Weights of a small GPT-style language model, trained from scratch on English Wikipedia: rotary positions.
MLP neurons of a small language model. Each row is named by its layer, matrix (gate and up: input weights; down: output weights) and neuron, and shows model dimensions 48-143. Each number is 500 + 25 x the weight over its row's rms, rounded and kept within 0 to 999. Numbers have three digits each. A neuron's up and down rows have the sign that makes its largest values positive.
After each neuron's rows, "fires before" lists the tokens most often just after its 100 highest values on Wikipedia text that the model never trained on.

L5.gate10:510454507529524465519495505493461543507509492497488539502472482485497492521498522493512538514496492503518490514495515519518504506525494502489484532522444505550481529533512465519486502469498495531489473498492538478521466500525505497499557488525479447546473505507512470467509512504508510500
L5.up10:457484503537497519496470481522480469525498486509500521490552483521495482500512518531491487476513527498501478503502502505471507486494543514481499500484511473518539536445491494490509444487515498456478519482543545461484503535462497536484527519480476499501520512482458501485485529488515471529
L5.down10:486510488474501507496519469515484465492510474490495491565527509512434501530486556476554516544479512523491489454522487490495527491468513490469495506492511485475493497432501494482509496451444479486509519487517460517506504514516494493492528488530513508463502520441521508489505528519460491492
fires before: "ub", "ies ", "ies", "er ", "am "

L8.gate604:498486486527495517491499476493480525466507466510497504535456502483456506528495505504466499434492534516458533503474482503461453489537481480457493517491513478494494515514474474515556482497451531530472479491523501542529480507468505505507511499493466525455527531527488514530505488493485545489
L8.up604:485490501503471461452518513533476499495521541518497490515443515503480531583496494488483512474492520507468537492508492505497483493482499504457500504497538498523529486466529523467461497515488487517494479479521479477528490513491502463459528472488491513518494478460487517479468465507498547483
L8.down604:513459526528492518453457517540556476530517519459518532481510508510488527547495526538484518482519483496446487498520481507496469491487480507486485535525506520493499493516501544501505480507526517511509487514518497493475482543478504465434501485495524533506567501479486482454437531525492495474
fires before: "il", "y", "or", "ot", "en"

L7.gate205:473555481476530538494536483523501501522471495488479477523496507485492528477491482530527510552495523511536508454512442498494491527479482513480483468477490463487506485495483472508524485512469506494507543518517510537512473489498476489509520447507519495532537494523487520501484513492452496484
L7.up205:491531516461505483451578520478508494477477512492503496527481485520519481460449490483544495550436475502514463502539486530484517498474523552496501508498478534514525533481486479527492497486533492507496520514505501494488507477510493473508531483525493465497516498471540495426444489519493519472
L7.down205:530464503482485496500505500526485500475536505482517546466532511535512503490480517525513492488439490508520491534518552481497527505520558522482516533485526514482455546445482496504447471523545499515492488510502534476494508503480569503505522533499504530517529543477492485476489530529470496512
fires before: "al ", "ted ", "or", "ent", "ally ", "r"

L8.gate107:471488444499529483473483490467506503559489511503467503480498494464487533479526527477465550516447507473516521450481490510536509514469480492465508488519505502466502485535519436499523508476494495462483474473478530460466512468534500503485535481538518485519513500525506471518478489510508508479
L8.up107:522496455513489524495489481473497523468523531504486509487496490543516542475515471506494548519497518488526541521502517498501532457454483481501511439502489493500480494541509522548510513442505469509482531444475555495506536505548484482468466563522478577538503469467538531515496505479496545524
L8.down107:518531445500491542487495489472521506515510473525477482474469468456508523508483483490504456502498466494534509504511513484499535454467516535491511508513518553516482482494544515513517540491504517517561525464476504505544521513511476502507446535488477502471556486503531527448513507532503531528
fires before: "e", "m ", "st", "n", "ie ", "c"

L7.gate362:516485467488475507482477516514513528478508544509511523517450510461520466487474507473466533530519509513516495455431551524518444568507469498500481467496501528490476531546488472505541506507491538466521502520507499513505542530489482505490502487470503528485504498482517506522532515496466470533
L7.up362:503502499502497547486489491519518486528511467502485549517510514458501477454494496499518498543455449513522462483508478516483529546478489486501511529512467501456494486534461471476500514499471508519500542503487464471505500478446450493502526499478506473489511495513454484523479511505489470512
L7.down362:515522551483482536512468500477476496476514504489516523522500544515524505512509485498503525524508480518497487460483538482535538514484482460480528514496499478484549513505455513464528543492502495493487488562493446543459494534481510493517484471453468470500473518476492510526512453479533496493
fires before: ": ", "e ", "th", "tr"

L7.gate472:503487499480539515503460528439523447474520480526492536512541475496492509530480463509471513515485589525522540542500485496552468506475541463506487475520482480514497477469520511519506490488469504492498508505466540504564506519524501471523506512518479479512488492533505513531518528500516527516
L7.up472:511459530476480521497488554475543463506523470499500543480558520484506490450471496471517462488501510465479481498534487475568487531491518449503494528511476517526528530479539515506469492506480476499506521523492502471534494531490527494500510488497500444516503480530520514554475496509513523508
L7.down472:512472527542474508512552520535541534531510448506476501488478512508492519474508517497524453522500499524483464491509484473498498506493501514467473571502487484486511516487523490489546481505510480502484515490528457494448503518442524514489536474479498505516514493518522534509455520504603509533
fires before: "x", "p", "f ", "ther ", "em", "pl"

L7.gate275:497483536559485495515498501500478469497493463516483505500501540459465461455488520468546504450488558519515509490527487499537459528479519494537493495507530473492477495491490514503491522475521537500477521515455521488496489513507507535501490499502548477492471496480522480517461475505493501551
L7.up275:546452543499506485521487504473486507500483480516459493508524529477481505450510518474513520452481491495513494461503506507484499546514480479493507506520512504498532500488519536560453526495516491524506522552523527475521446537497526533476461506525488529488493456485478472527429509454520491514
L7.down275:500521514518510483498494524477523491513529462554457519533475504485542517554489465481503455518509539478474523537478501464469455496517505517487505472479510463521511510472515460551465474498540480510512507514546501508486490530497495482513515515514460503486568527531531475456463525466509492513
fires before: "n ", "n", "ned ", "an", "ag"

L7.gate11:507485529514460473500471536530501512528506496492546479460472489452513488495545516511492540466536459503486512478462493527509457511508515448491476522511440497482510490523486517461531472515455492475472508498499504514492486503495496447528512491509476520463498516538525497464558513490512505478
L7.up11:496492531519494489495520549495538497511542487473494499472524468483474512471536463512482491486474520504470481496483546524519457481494537460499460539511493512473511528484470520483496516545504491505513533479460514540511523499521559485510507492504514470478464491461555476481524507458529482486
L7.down11:468508521494484495486512465480505505516452494527588512470520479516498444504480506476482473568475504496475489503509492486503481495492448531516512506488510497457465503492505527524483490491480519509508505535505537478515501492535477509520470440448511523491510516538489492499503495493500494500
fires before: "\n\n", "g", "d", "ch"

L8.gate578:575544465473475537553493492499476504522502516521448535478534463496506499441529491518509452536508514503507511503509451513517472473524496505498490538481559500527481521495511527510503507495503514507473518499521505528474522488549478545509500480508450469489503464513490516484470525476507489499
L8.up578:463495528523458517473508494522534523512493498462513543502515521531487500510508498491559503496496470455499485501480520489450476511490525511538448536488492494482445499514439469531543503503478496521479498545525518532453515542518530477534502509527517512475521501525485478497474502460498454517
L8.down578:500495495501498524485527544467476484477516530488472487508485482440501504508478515508507527526508510499498537506501479488478534490506462536494496503510507493509504490524473531523507514518531500483484510517473482529460473513507484490544472529459482512505504482474510478486489513470492590539
fires before: "en ", "em ", "al ", "em", "cri", "ian "

L8.gate83:489508511530523498469496491463497537509485468501513491480500474533519449498521466489498527515462469452539501482461516489497479528471537513480490536485482501480501489530484518482525528510530531474526533487477506505471527502485484442539506550532519506472478500531507493556512472477488496555
L8.up83:478512446536517502519471474466484493491550503504449496493511514500535468494486496477486521508496499496503474553450522506517486530465510489487443480518449512472499496512508480459521496541540522488493544539477533494479507494465508500508478497511478551499486507497507517490444453447509509579
L8.down83:521506514428510510536478499525476456458475509486462573521506478468533514442475526482479493491528494476475452480513492484507535527514524493498529497502497487481522556492505489514509492516482513446473513515497483527477473530471495534496521462471503509504584519496492484503485487474510496467
fires before: "| ", "e", "tr", "January ", ", "

L7.gate500:509526523532499531487475532481514487497517491521510513491486510439515500456509488466487510487470539532473506463513476509510519513495516517490549475521483485442493523529506480449548483477481472525484478494512503504456502524572517525508473480519544501501507501505463482520511482454506499481
L7.up500:502516502519521500513498513457486516503518475495491471520471514501448513492561491438476480503486493582563516467523463499532519530518483551504468526522483517516499525519478502481465515526497510480487504555525490474496530497461531510469477533492481503495494509458460497487539518504490505501
L7.down500:489517529497511541519467499481524455544494516467501508496516540524507512475502449500542471538483504544503486484526485495475445501485541488503477525508464532475498440512503497516535468470450438501502504491528482479476506519472457512546459440470534481450542522552531491478500458473531497503
fires before: "ent", "s", "er", "ear", "pos", "ch"

L5.gate304:538527439453495508512492509496503519472590483505490484498493550471521510485460497503462519453501487502505486481458516465485505508498505527517481517453504527529506498516539516475545458489480467511503484495494488498481482515505514531497534498518489473492514523492480468476478499433457518541
L5.up304:476492494495494479485485491531503502546519497540494493476527523507488492456483529522520533506506557466471528521445488486531524479462523500496489495506517469502514472548515462485543490491590465542501494480455483506528469529545525521515493503524478493518497473503544491480527481490498500503
L5.down304:487500461488492480517457512500544537527509499505473522513518517550520495513500537504510504471511485474518503497529434511536532487472497551503483480473517510522498504493522500513524502518522489504486441482471491504516506497474497449519549480516459535495525521483503513472499489505543524537
fires before: "ag", "b", "ad", "k", "k "

L8.gate138:491517500546487522519467473510466509496500513489472493479476493483499493536540498493466500429509474509521524496504527440510492531505480488503459501534510492499440474508489523452487459467511533476482481497505518484501441509495480518503477495482509513492504509542536527512501544470502506491
L8.up138:485512506529497499492524518509492478476504473468488531490501530496509492505542548500505491498497483449527499502489506473506486525476482496499505493477480466492462550533480492520515488464517522456527494501526500471444506517481467534498564528469479505471521519563517489468466494478505550516
L8.down138:474493501493484512484520470518507532510538463469505497460502502517544478500509518459524484526501487441520467531493510501516519525487522521510528503489455495506521537498496464551519561517492481454517540487499483516456501497469485531526459523515504513494544471487517491479489497496456486489
fires before: "″", "istor", ".", "a ", "is "

L8.gate638:483461458510509502513471497476523513513513508495487526512515525439447509476467529489470492492487497511513502508481497457513488499505511515508507480507538498525512487567480522479506509422535510493480526502542445549465477482522473490486513502487488503515491492532516460533501512486499487484
L8.up638:506515511429480506466500505543511523506500505516500514527488513538469498528528497515504465477488499527452498573538494486471534511485476527521469501459460558467497542497464456476509525512501495518478483498516479536484482475478475436534516455489474511503488460492449514509479480482526495494
L8.down638:512515486474484465485499509528493501521475523520527520469543500517464491495542506536492487509537466540457467479530501555526498517520494501482504467503505493492512495480518448470477467548496482448478496521496502507533529474540531449529490482505499489477455531496489554504462511506523546499
fires before: "al ", "al", "ter ", "ot", "an", "ent"